From a checkpoint of a small transformer trained on Wikipedia.
Size: 10 layers, width 640, 20 heads of 32, MLP 2560 GELU, vocabulary 16384, 70.2M parameters.
Architecture: LayerNorm before each block, rotary positions, biases.
Training: 1073M tokens, 8187 steps.
MLP neurons of a small language model. Each row is named by its layer, matrix (up: input weights) and neuron, and shows model dimensions 304-367. Each number is 128 + 32 x the weight over its row's rms, rounded and kept within 0 to 255.
Before each neuron's rows, "fires on" lists the tokens most often at its 100 highest values on Wikipedia text that the model never trained on.

fires on: "–", "/", "and ", "to ", "or ", "und"
L4.up988 [ 93 100  90 152  61 170 141 147 145 135 130 171 160 124 138  94 176  94 118 147  81 100 189 127 145 140 109 153 116 162 117 153 135 130 152 132  99 104 167 142  94 190 107 162 142  39 130 131 113 125  76 134 115 103  95 204 124 124 159 122 116 108 220 137]

fires on: "). ", "/ ", ".", "—", "In ", "olog"
L4.up1420 [127 123 158 192 135 158 122 152 178  50 176 131  81 112 104 111 159 126 130 159 184 110 132 128 180  43 158 122 123 179  91 147 128 192  80 117  81 153 117  75  66 135 149 187 154  95 121  96 138 117 148 182 142  90 129 172 159 145 130 128  74 144 124 102]

fires on: ": ", "). ", "on ", "“", "\"", "about "
L4.up1743 [146 153 141 140  63 182 146 167 124 125 170  92 102 130 187  82 227 175 146 106 166 120  91 175 141  50 163 176  97  34 120 134 107  94 121 163 109 125 117  80 106 162 147  91 222 144  92 146  94 161 113 130 133  77 124 161 135 132 109 131 121 108 135 145]

fires on: "dis", "car", "cap", "may ", "pro", "ref"
L4.up850 [149 149  67 176 158  80  98  97  60 148  99  85 112 216 110 126 135 112 132 111 106 137  84 133 145 171 172 191 139 103 114 118  73 114 125 143 183 170 113 121 118 119 171 122 121 168 113 157 127 136 158 149 178 140 141 108 153 164 110 104 148 119 115  97]

fires on: "| ", "by ", "the ", "(", "; ", "Cer"
L4.up1766 [ 91  82 133 205  83 150 135 175 160  90  33 152 117  84 135 170 132 113 130 104 141 127 104 145 135 134 148 118 175 152 123  95 125 139 166 108 128 185 151 169 147 145  97 123 153 124 126 134 162 113 160 157  94 116 151 132 126 161 197 126  69 154 126 110]

fires on: "| ", ". ", "\n\n", "; "
L4.up882 [142  97  92 128 120 163  91 124 136  95  77 112 132 163 144  95 149 115 116 124 148 174 141 125 132  55 170  57 188 116 109 183 145 151 150 120 108 108  60  59 122 120  86 141 128 138 114 136 103 139 167  93 141  97 131 162 196  93 188 156 117 115 114 133]

fires on: "; ", ": ", "al", "le", "ar", "Final "
L4.up2134 [109 111 152 100 103  95  83 133 162  93 166 122  82  36 146  93 140 109  94 140 128 119 194  87 187 127 130 130 171 118 144 149 107 164 164 134 150 183 133 104 154 164 159  94 203 106 126  95 144 169  85  97 126  79 134 138 111 100 108 140 135 112 111  81]

fires on: "by ", "of ", "in ", "un", "which ", "an"
L4.up1491 [158 122 108 112  98 126 145 161 164 117 124  99 158 113 141 123 158 137 158 124  90 151 116  92 195 115 120  97 149 100 156 133 159 131 159  78 164 141 167 145  77 140 134  95  83  96 136  81 119  99 161 116 119 157 111 145  60 123 123 134 149 162  50 118]

fires on: "of ", "to ", "| ", "de ", "in "
L4.up4 [157 126 141 132 165 167 148 138 136 102 111  83 133  92 145 184 147  91 108 146 173 162 157 132 132 156 190 166  85 121 117 148  91 124  94 135  77  93 129 113  84 167 103 126 109 122 133 150 179 166  72 139 107 180 125  94 164 171 141 143 132 155 108 136]

fires on: "(", "/ ", "\"", ", ", ". ", "f"
L4.up1673 [142  70 136 146 136 128 138 167 153  97 157 117 141 106 149  78 167 175 123 131 137 136 199 112 200 108 141 180 169 132 123 129  74 133 104 197 135 131 126 121 131 138 109 129  79  93 157 166  88 219 184 180 150 106 184 152 158 108  68 154 160 121  80 128]

fires on: ". ", "\n"
L4.up685 [102 149 144 148 161 157 147 116 143 213 106 198 146 139 104 147 143  86 153 137 155 164 156  71 195 158 148 114 167  53  98 106 159 145 122  76  87 101  96 150 113 139  92 154 165 102 174 128 125 176 143 135 108 150  94 162 187 185  62 111 131  92  85  93]

fires on: "\n", "\n\n", "an"
L4.up1356 [223  98 124  96 147  66 139  84 157  90 175  89 120 136 120 125 196 179 102 166  63 154 114  91 156 150 106 145 131 146 183 141  66 128 103 167  64 112 166 113 177  89  69 137 190 108  84  94 119  90 123 168  98 106 104 125 115 160 160 103  90 141 142 123]

fires on: "to ", "–", "and ", "-"
L4.up2033 [128  38 115 135 137  56 105 148 154 115 135 103 102 126 169 179  16 129 156 102 154 145 152 165 105 158 105  98  69 126 117 133  99 151 143 175 212 139 102 186 131 131 137 182 101 113 175 121 140 124 167  65 146 127 143 132 144 160 228 105 144  94 143 119]

fires on: ", ", "and ", "; ", "), ", "to "
L4.up1370 [103 124 135 151 144 124 148 149 151 115 202 113 137 115 168 118 107 153 133 122 113  98 105 140 152 114 151 119 124 123 141  94 141 106 213 152 141 150 140  61 189 159 151 119 137 187 173 143 118 104 138  65 102 122 184 117 143 149 139  92 162  95 119 149]

fires on: "from ", "of ", "-", "with ", ": ", "K "
L4.up777 [137 123 105 164 119  95  81 162 167  62 152 135 112 191 126  83 107  52 114 114 135  99 182 132  58 158 132  85 150 176 138 147 175  63 124 145 123 153 119 141 207 136 125 112 152 104 142 156 102 117 155 151 121 111 121 116 108 159 169 140 135  94  86  71]

fires on: "an", "s", "d", "-", "b", "ul "
L4.up1304 [126 111 123 123  94 105 142 155 111 135 103 133 152 117 158 168 156 115 117 154 142 110 169  46 140  86 155 114 144  93 126 148 154 173 142  71 132 165 167 119  98 132 138 133 166 167 103 183 155 165 138 125 100 133 104 112 196 118 197  88 147 156  68 156]

fires on: ", ", "and ", "; ", "38 ", "& "
L4.up1534 [115 134 128 193 192 125 135 123  79 112 121  91 101 131 110  50 127 165 171  98 119 168 144 119 108 119 150 211 126 163 111 121 200 149 103  85 164  86 129 129  81 144 177  89 171 186 133 137 121 124  79 108 132 116 137  89 117 141 110 119 109 188 118 112]

fires on: "In ", ": ", "n", "| ", "izh"
L4.up1454 [109 105 168 154 121 132 172 119 161 135 128 151 110 125 130 133 151 117 152 103 150 143  97 130 165 179 169 125 112 103 118  93 131 158 171 178 109  99  97 115 168 119 146 161 179 100 119 154  86 164 123  77 168 142 129 119  98 153  96 139 100 177 109 126]

fires on: ". ", "\n\n", "\n"
L4.up1687 [155 126 145 107  57 117 145 141 168 123 196 146 115 161 174 108 178  94 107 109 131 163 190  75 134 129 135 164 155 138 128 183 140  73 109  93 125 129 186 148 155 110  63 137  77 123 119  70 124 179 114  70 141 178  88 124 137 139 105 110  86 158 105 114]

fires on: ". ", "| "
L4.up1460 [138 121 104 125 106  85 130 133 123 145 167  77 175 105 195 181 131 102  92 135  94  78 151 128 196 102 132 143 143 157 134 155 122 120 120 172 146 135  79 175 112 155  73 167 125 128 114 117 122 125 153 138 119  92 146 187 129 158 101 141 114 109 181 146]

fires on: "of ", "\n\n", "name ", "\"", "to "
L4.up1504 [100  83 128 215 118 141 198 109 130  68 149 155 117 128 112 148 107 115 114 151 134 160 144 131 160 101 159  71 124 129 139 108  79 114 158 157 126 107 125 160 144  87 133 158  80 169  93 131 160 149  95 143 120  89  97  57  76 120 101 108 140 165 155 120]

fires on: ", ", "th ", "–", "th"
L4.up959 [ 96 165 127 124  91 151 116 125 176 113 105 185 101  75 187 118  53 120 159 153 158 124  92 132 148 119 160 207 135 137 140 125 153 151  74 146 132 124 200 196  90 170 103  95 172 141 107 152 123 112 192  89 134 127 157 146 122 116  93  68 109 191 121 131]

fires on: "and ", ". ", "than ", "as ", "y ", "or "
L4.up1003 [ 99  91 122 103  99 124 124 171 188 131 146 104  74 133 118 165 127 110 177 105 131 142 157 139 126 122 113 157 159 161 111 168 184 128 135 123 130 112 148  84 160 137  93 172 152 136 137 144 115 129 111 149 167 142  90 106 111 163 129  98 116 118 178  95]

fires on: ", ", ": ", "1", ". ", "'"
L4.up2188 [138 141 166 134 112 120 165 126 132 101  62  53 137 174 147 126 161  86  95  56 139 193 169 124 141 140  64 146 141 158 100 175 126 134 160 134 165 185 139 111 148 170 123 123 142 140  93 100 105  66 163 192  78 109  57 125 114  78 127  86 128 141  91  95]

fires on: ".", "\n\n", "-", "ly", "al"
L4.up855 [ 76  38 103 133 172 153 159 105  75 151  88 242 128 116 186 188 115 152 146 127 105 125 119 148 154 103  80 128 143 184 135 100 154 133 160  93 176 122 129 102 125  73 139 139 113 134 134 110 137 148 135 113 153 165 125 103 137 139  73 120 132 139 117 127]

fires on: ". ", "\n\n", "\n"
L4.up2043 [101 167 124 102  69 168  64 133 127 174  73 148 117 121 105 147 134 143 163 133 114 159 146 101 140  98 171 162  99 122 127  80 150 103 150  97 115 140 122 117 107  96 109 109 133 154 141 109 151 187 176 143  81 139  16 113 155 116  64  93 136 163 128 125]

fires on: ". ", "\n\n", "\n"
L4.up1650 [149 134  90 139  99 155  95  74 100 157 103  86 133 207 124 100  84 102 113 171 108 177  69 136 185 127 161 144 116  89 100  90 135 183 152 155 135 124 124 132 129  82 138 127  98 168 125 130 126 130 122 120 105 119  75 109 129 125 117 124 169  99 152  75]

fires on: "/ ", "fl", ". ", "/", "of "
L4.up1732 [136 165  94 182  82 136 184  94 115  93 119 144 109 158 139 137 152  92 137 165 156 119 153 139 125 109 131 104 107 216 142 161 132 116 154 165 188 132 153 157 152 171 155 101 125 118 132  80 177 121 140 183 150 146 140 130 159 122 117 151 129 117 101 109]

fires on: "| ", "most ", "\n", "made "
L4.up1976 [149 165 185 145 159 116 158  75  75 110 128 166 154 164 125 184 144 158  67 111 170  97 120 128  90 100 147 129 118 141  87  55 132 115 119 146 156  98 103 167 143 129 132 141 136 124 121 100  94 164 110 129 114 118 132 197 156 156 172 126 110 146 118  98]

fires on: "ed", "j", "b", "ile", "d"
L4.up49 [146 111 122 171 159  64 151 161 144 162 105 140 124 139 139 233 104  90 150 151  80 140 135  55 124 157  78 173 199  91 110 188 137 121 134 130  97 102 153 132 174 139  79 200 136 165 168 109 138 152 172 125  92 115 136 108 121 180  86  94 118 132 115 204]

fires on: "| ", "1 ", " ", ". ", "W ", "this "
L4.up374 [126 104 174  91  64 138 150 103 101 131 139 109 124 138 101  86  81  80 142  93 176 131 106 153 110  42 166 173 132 153  96 105 134 123  90 140 197 108 176 160 167 142 133 159 145  90 131 102 166 124 201 114 118 149  63 116 147 140 104 102 108 136 176  98]

fires on: ", ", "| ", "24 ", "day"
L4.up460 [179  97 110 124 128 160  99 194 165 193 156 150 115 137  86 164 179 166 164 114 146 127 142 106 138 178 133 138 114  60 182 118  90  84  99 126  71 126  83 114  99  90 135 129 126 100 139 169 143  42 135 110  94 134 117 161 129  49 124 107 152 136 132 160]

fires on: "-", "0 "
L4.up349 [165  95 147 177 161 165  83 140  75  94 186 171 141 167 158 128 120 120 111 151 131 142 144 168 149 124 137 125 147 146 138 131 119 140 129 145 115 135 189 156 141  93  91  92 137  97 138 160 137  97 104 122  99  97 100  94 100 169 142  82 114  44 141 109]

fires on: "z", "with ", "-", "th", "d", ","
L4.up395 [206 108 153 114 152 135  88  51 132  93 135 132 155 122 118 128 143 160 161 130  88 130 131 158 126  36  74 116 110 129 111  63 121 127 137 149 142 128 164 159  99  96 167 132 140 182 108 106 108 196 148 158  61  98 128 148 133 147 140  89 112 223  86 113]

fires on: ".", "\n", "-", "with "
L4.up2290 [ 69 141 127 210 167 144 137 122  92  58 161 174 147 168 138 182 132 146 113 149  63 139 185 188  84 115 124 111 127  63 127  92 165 129  80 134 118 126 142 141 169  96  96 143 160  82 127 101 205  99 122  98 136 111 112  92 146 115  49 111 168 114 116 138]

fires on: "s ", "of ", "s", "to ", "S", "A "
L4.up631 [154 156 129 121 117  80 152  79 138 121 173 140  85 128 125 130 101 128 113 143 144 143 141 143 109 125 149  95 111 147 165  50  81 154 131 144 132 113 106 118 101 128 161 217 129 165 102  79 154 102  88 118 130 140 146 151 164 135 140 104 143 138 146 119]

fires on: "d", "r", "th"
L4.up1137 [169 112  58  90 157 162 149  78  64 101 110 219 132 160 156 198 122 115 138 181 104 102 120 156 176 105  49 179 112 124 149  93 160 156 127 150 124 139 137  59 112 141 126 102 131  74 108 113 134 127 108 104 142 134 137 108 135  86 110 127 100  82 164 153]

fires on: "-", ". ", "(°", "is ", "("
L4.up751 [194 115 118 166 191 166 134 110 129 147 125 117 124 113 119  96  77 113 117 152 142 117 122 215 117 215 166 132 105 105 127  89 138 152 113  96  72 101 190 134 157 129  56 161 146  99 169  85 169 181  91 174  78 155 119 129 156 128 149 155  56 140 133  81]

fires on: " ", "in ", ", ", "(", "oz"
L4.up1769 [174 157  92 163  82 163 128  85 175 165 184 143 162 117 148 144 165 154 176  74 122 158 176   0  54 175 137 171 131 160  86 160 156 169 117  68  89 140 110 144 146 147 102 116 108 146 142 136 132 115  95  90 165  91 197 110 172 160 105 140 145  83  65 110]

fires on: "; ", "and ", "ft ", "to ", "–", "-"
L4.up1855 [135  99  91 110  90 190 145 164 114 110 131  94 128 123 144 109 102  82 148 151 103 141 134 140 176 133 146 108  73 146  52 110 143 219 124 156 167 131 155 145  75 152 166 104  70 130 142 144 143 129  63  86 140 133 147 144 148 144 191 126 110 162 164  98]

fires on: "for ", "in ", "ac", "of "
L4.up1449 [138  99 106  83  97  79 165 105 142 151 143 121 105 137  75 142 165 229 146  83 102 175 119 111  97 129  99 138 168 115  92 106  87 121 156 158 112 170 203  86  96 121 162  88 148 135  80 111 187 135 112 101 101 132  85  98 138 159 139 131 168  92 124 125]

fires on: ", ", "of ", "Art", "time ", "(", ": "
L4.up115 [151  97 109 115 135 142 104  87 106  91  95 113 168 147 142 130 111 154 161 113  77  79  98 113 104 109 103 139 143 126 182 113 120 105 131 116 141 157 130 156  73 115 127 138  99  79 107 131  98 112 125 124  91 137  73 166 107 138 145 123 150 156 163 123]

fires on: "| ", "-", "; ", "le"
L4.up540 [ 54  82 114 113 106 107  84 171 162  70 131 123  98  90 125 109 150 116 130 116 116 121  93 122 181 106 133 111 149 120 127 116 124 158 143 120 149  76 125 101  78 108  90 133 127 143  97 134 115 140  67 102 127 118 161  92 156 136 173 115 112 130 153 161]

fires on: "and ", "ap", "and", "to ", "or "
L4.up2380 [ 80 146 124 105  75 105 132  84 135 114 115 183  41 141 226  85  63 142 111 134 124 121 169 119  72 124 104 118  92 116 161 123 121 155  90 155 117 129 196 142 119 130 104  81  90 110  89  82 165 104 187 123 119 132 136 120  59 137 133 116 175  68  88 103]

fires on: "and ", ", ", "to ", "than ", "half ", "("
L4.up1595 [ 58 107 123 132  89 177 234 100 109 110 182 185 137 228 129 123 132 143 168 197 119 123 157  66 104 116  92 132 135  99 133 136 145 195  99 147 151 124 126 109 124 145  71  95 165 193 102 138 137  95  77 116 157 183 201 128 119 219 124 133 126 121 158 115]

fires on: "| ", "am", "out"
L4.up510 [166 151 126  88 117 119 131 147 119 167 187 144  83 157 111 128 108 103 140 146 111 162 143 145 134 119 155 104  92 109 130 107 129 118 110 146 145 115 121 160 152 107 118 133 108 136 121 171 208 127  96 102 173 128  42 151  86 128 115 168 154 108 119 125]

fires on: "-", "\n", "to "
L4.up609 [165  97 109 146 124 124 107  48 102 145 122 177  47 136  97 143  83 153 114 116 129 171 165 176 162 110 138  94 104  96 107 133 136 125 108 138 136 125 113 139 118  88  90 188 111 124  98  70 163 154  75 105 100  54 115 139  48  90 110 167 108 208 132 103]

fires on: "| ", "==", "; "
L4.up54 [148 114 100 135 133 134 136 109 137 152 117  97  96  99 108 102 131 140  93 103 142 107 211 137 116 154 119  52  53 128 161 110 150 110 152 167 123 132 183 126 157 175  97  92 127 133 139 127 194  96  93 126  98 136  91 104 189  97 114 156 144 117  72 114]

fires on: ".", "(", ";", ", "
L4.up233 [162 158 187 137 107 151 139 148 172 151 147  74 112 143 182 155 150 115  78 166 150  99  42 118 132 182  46 124 157 188 142 102 150 126 173 158 118 159 186 133 124  95 100 105 192 100 156 141 142 103  98 152  96 133 136 150 135 206 168 125 100 116 166 142]

fires on: "\n", "(", "by ", "signed ", "."
L4.up1803 [166 133 169 145 104 105 126 106 129 155 154 175 125 148 115 115 148  88 112 167  92 100 173 128 125  95  87 136 143 133 190  92 201 104 110 144 120 107 185 156 128 122 115 131 142 151 137 131 100  65  83 199  84 200  77 113 166 129 141 134 167 137 176 151]

fires on: "and ", "or ", ", ", "fast", "–"
L4.up2541 [ 72 111 177 187 130 177 175 111 170  69 170 154 121 155 184 130 130 127 176 127 116 130  83 139  87 129  94 123 229 147 137 141 149  98 142 141 183  80 117 202 112 148 114 151 146 151 123  98 136 154 176 157 161 183 154 132 103 110 149  67 106 125  76 145]

fires on: "of ", "high", "yn", "-", "Hi", "Con"
L4.up429 [121  90 113 112 122 105 154 154  79  81 159 133 110 140 107 152 125 124 103 133 116 165 141 144 165  97 136  91 103 164 174 171 112 172 136 123 195 208 153 186 206 163  96 129 118 138 137 163 137  73  88 120 151 121 127  95  88 169 135 106 132 111 205  63]

fires on: "-", "and ", "& ", "de ", "et ", "y "
L4.up1981 [141  88 112 191 181 155  90 126 137  61 125 179 110 133 133 108 100  97 176 122 138 135 167 229 138 143 127 202 130 140 123 129 149 112 103 166 141 147 207 114 129 110  99 107 118 174 154 113 142 128 133 206  94 126  80 122 166 162 108 118 133 148 137  93]

fires on: "-", "ob", "open ", "–", "lob"
L4.up1619 [134 107  87 129  98  86 143 131 165 142 126 132 136 120 104 185 134 155 171 104 153 188  94 137 184  93 105 166 143 112 126 126 211 149  61 151  97 120  89  98  80 175 136 126  92 129 138 111 105 164 119  99 171 177 158 102 129 152 134 118 136  74 140 109]

fires on: "| ", "; ", "-"
L4.up2026 [111  74 104 149 108 177  72  65 108 118  84  80  96  98 209 121 113 130 118 164 134 152  82  99 138 125 148  83 160 188 116 103 130 123 169  85 135 148  59 170 138 186 121 136 216 145 200 121 140 133  93 121  84 124  92  70 136 170 149 117 132 149 138  91]

fires on: ".", "-", "Year ", "year", "ou", "th"
L4.up1945 [135  74 104 132 114 164 197 110 109 113 141 114 159 102 106 122 121 173 147  86 129  98  91 118 135 141 101 162  98 100 119  92  73 159 141 155 186 103 153  87 173  82 140 121 168 148 121  71 149 112 104 113 182 192 131 123 186 152  90 133 102 125 156 130]

fires on: "| ", "by ", "aph"
L4.up944 [185 165  93 137 114 147 111 127 142 152 155 129 119 100 130 132 124  82  76 114 139 154 180 100 112 152 105 134 110 136 120 124 115 131 143 120 143 166 100 123 166 177  88 136 102  89 155 142 153 111  88 116 125 103 151 168 118 113  84 178 133 174 130 123]

fires on: "and ", "part ", "the ", ", "
L4.up1347 [ 80 121 109 109 105  83 161 134 154 139 113  96  79 156 153 129 150  88 147  82 120 137 132 103 132 130  75 130 129 123 160 149 168  78 192 140 119 133 111 187 107  95  86 139 108 105 107 130 154 134  90  42  93  74 140  80 170 164 164 102 141 125 111 116]

fires on: "and ", "was ", "led ", ", ", "| "
L4.up1902 [131  98 120 174  75 100 148 110 130 167 135 154  93 166 153 196 160 168 125  94  78 101 131  98 121 159 163  95  63 164 170 157 173  73 151 163 143 120  69 180 105 179 125 103  75  85 214 143  95 153  94 127  48 144 150 157 158 116 154 104 148  62 135 141]

fires on: "and ", "in ", "of ", "-"
L4.up1283 [158 113 126 165 147 120 115  96 152  76 148 159 144 180 113 132 109  78 114 160 169 131 179 176 139 113  87 165 119 168 151 184 143  73 128 172 160  82  72   3 131 120 100 187 136 109 141 149 100 184 133 131 160 118  89 147  98  96 140 110 161 111 123 174]

fires on: ". ", "but ", "It ", "which ", "and ", "who "
L4.up1957 [134 172  78 104  83 142 146 157 197 131  85 133 152 108 103 138 130 173 197  62  59 118 115 135 104 104  88 117  91  78 133 124 110 130 186 112 102 127 141 144 153 165 157  78 122 126 149  83  89 127  91 133 155 107 125  92 120 117 123  14 107 147 163 129]

fires on: "| ", "in", ": "
L4.up1509 [151  93 118 127 156 154 188 149 118 123 170 109 142 117 171 150 148 121  90 102 115 154 132 125 175  95 169 144  99 111 114  82 158 100 205 168 185  95 188 112 175  56 215 121 136 150 153 153  75 167 109 123 136 119 157  96 147 128 162 123  98 157 147 186]

fires on: "S", "-", "s", "in "
L4.up1802 [116  86 147 159 131 135 173 123 120 138 125 188 139 125 195 115 135  86 115  70  62  77 100  97 160 106 136 148 144 109  85 125 173 166 174  56  91 106 140 141  77 124  99 114 109 156 103 155 146 151  83 117  91 142 112 107 150 157 164 131  56 187  91 112]

fires on: ". ", "a", "-", "il"
L4.up1895 [118 129  99 132 121 100 119 119 102 114 164 176 137 150 133  93 113 138 103 161  96 166 137 129 146 145 127  83 146 126 115  86  99 194 202 202 105 177 168 116  51  95  88 128 102 138  76 128 184 109 112 189  71  98 138 174 142 101 156 113  86 109 173 170]

fires on: ", ", "but ", "he ", "while "
L4.up2333 [135 150  80  81  74 138 128 163 169 136 141 149  93  91 100  65 106 135 156 133 121 126  68 128 119 142 112 140 154 110 141  74  92  62 118  84 135 170 143 133 118 112  61 130  69 146 124  24 183 103 124 117 109 103  89 104 145 130  46 107 152 157 148  98]

fires on: ". ", "\n\n"
L4.up1869 [144 100 165 150  58 146 149 129 170 149 157 199 140 176 129 118 155 111 180  96 109 145 125  98 158 103 115 169 199 143 141 129 107 127 104 133  93 137 142 147  91  81  95  68  92 146 104  69 140 122  76 163 159 157 154 114 159 163  90  68 156 148 115 145]

fires on: "N", "ion", "Washington "
L4.up644 [127 126  98 146 123 166 127 126 140 124 101 187 139 121 104 101 125 156 139 150 118 107  99 168 122 132 158  84 115 119 191  99 140 125  98 125 139  98 137 117 120 128 107 125 197 142 112  92 124 100 105 132 136 117 186 159  75 125 150 165 150 116 103 110]

fires on: "\n\n", "of ", "od"
L4.up2208 [164  74 144 130 103 120 114 170 139 182 140 103  76 103 121 131 126 144 111 146  93 135 132 129 123 124 132 165 121 123 139 180  86 113 149 148 134 106 140  55 114 110 134 154  79 156 126  51 127  95 147  50 131  98  79 128 133 106 122 153 202 160  75  89]

fires on: "\n", ". ", "\n\n", "| ", "in "
L4.up1587 [168  99 162  79 143 145 205 125 119 138 128 121  80 139 172 159 143 172  85 147 132 104 199  87 145 124 149 158 138 124 216 170 127 103 154 169  99 151 108 138  89 134 165 131 157 104 163 144 124  61 145 145 144  69 106 129  92 195 154 134 118 109 186 156]

fires on: "that ", "\"", "). ", "noted ", "ned "
L4.up94 [159 128 149 107 145 160 123 120 115  62  67 152 133  76 175  90  55 130 113 116 122 121 114 117 117  97  99  77 113  83  87 163 124 139 157 134 133  90 136 118  77 162 179 118 199  94 105 130 142 187 124 106 179  73 144 214 114 143 143 170 145 143 102 106]

fires on: "and ", "). ", "\"", ". ", ".", "'"
L4.up1994 [ 94 114  87 141 125 171 124 167 156  77  98 136 104 106 129 119 134 139 173  99  80 169 141 180 215 127 130 109 207 113 149 110 134 154 140 146 159 109 116  98 123 154 150 158 154 140 130 148  87 120 229 175 202 153  77 170 151 154 132 143  91 106  92  94]

fires on: "and ", "–", "-", ", ", "f", ": "
L4.up1939 [106  67 107 109 150  99 161  98 136 172 130 119 154 110  64 104  98 160 150 154  88 154  89  81 111  88 117 139  99 125 168 137  84 147 192 176 106 129 129 140  58 130  97 149  96 125 147 152  97  94  79  52 177  87  94 125 104 197 107 127 158  96 150 135]

fires on: ", ", ": ", ". ", "; "
L4.up1924 [115 135 146 165 118 172 116 149  75  91  67  59 124 122  58 128 149 124  61  59 104 113 155 102 151  83 124 189 105 123 118 105 119 131 178 149 225 123 119 150 107 105 125 117 156 146  96 108 113 102 125 198  97 159 155 116 121 107 179  77 132 107 145  80]

fires on: "| ", " ", "to ", "-", "U"
L4.up476 [ 87  93 123 127 177 117 133 173 114 100 141 147  60 147 113  83 140 124 141 126 164 110  75 143 113 116 113 123 176 152 139 139 130 125 163 193  92 113 138 140 155 104 110  93 153 105 100 128 145 210 143 171 129 136 224  75 149 108 173  68 111 125 123 131]

fires on: "| ", ": "
L4.up360 [ 91  91 125 122 149 110 106 160 183 104 143 106 153 105 121 142 186 175 176  48 159 104 152 112 168 125 132  81 165  87 153 133 112 115 117 205 152  87 130 114 137 108 112  73 123 182 107  97  66 140 156 171  72 137  88  97 144  92 162 142 100 117 101 140]

fires on: "(", ") ", ".", "in ", "| "
L4.up1615 [181  83 158  98 105 176 114 156  96 116 118 123 172 109 126 111  93  82 106 197 144 118 174 136 131 139 136  92 147 147 153  90  89  93 187 133 108 145  61 192 110  94  43 129  82 132 171  68 131 126 106  67 127 122  53 153  98 173 101 141  83 199 128 148]

fires on: "of ", "| ", "19", "18", "17"
L4.up486 [123 116 161 115  90 169 146 158  98  68 110 102 138 120 165 134 160 145 138 164 153 144 174 169 154 194 153  99 109 120 165 134 190  99 135 139 130 122 186  95  87 104  73 107 135 115 117 158  94 163  92 122 113  88  93 119 121 207 128 101 135 204 133  56]

fires on: "–", "j", "-", "oper", "ed"
L4.up1467 [124 148 174 138 154  82 155  61 121  99 160  80  91 118  44 117 148 122 194 103  97 141  62 101 131  92 156  99 165 126 162 185 133 174 132 120 120 187 186 114 179  80  97 212 128 120 218 169 230 101 159 117  84 114  91 114 141 136 133 123 163 106 137 179]

fires on: ". ", "\n"
L4.up40 [168 163 123 110 118  81 126  55 138 114 119 122 123 148 128 103 181 141 191  93 162 152 150 159  55 192 120 144  98 137 159  54 103 113 180 158 167  64 169 124 187 139 156  99 193 108 121 112 126 198 171 160 156 100 108 169 118 150 153 137  79 106  78  56]

fires on: ", ", "=", "(", "; ", "ophy", "."
L4.up521 [ 40  78 109  91 170 107 140 142 158 147 136  92 124 136 119 121 138 148  78 144 121 136 122 110 131 166 193 204 109 169 142  95  92  74 184 128 152 129 202 121 117 115 110 154 182  79  78 116 173 128 144 105 103  86 137 147  68 205 181 156  77 128 120 143]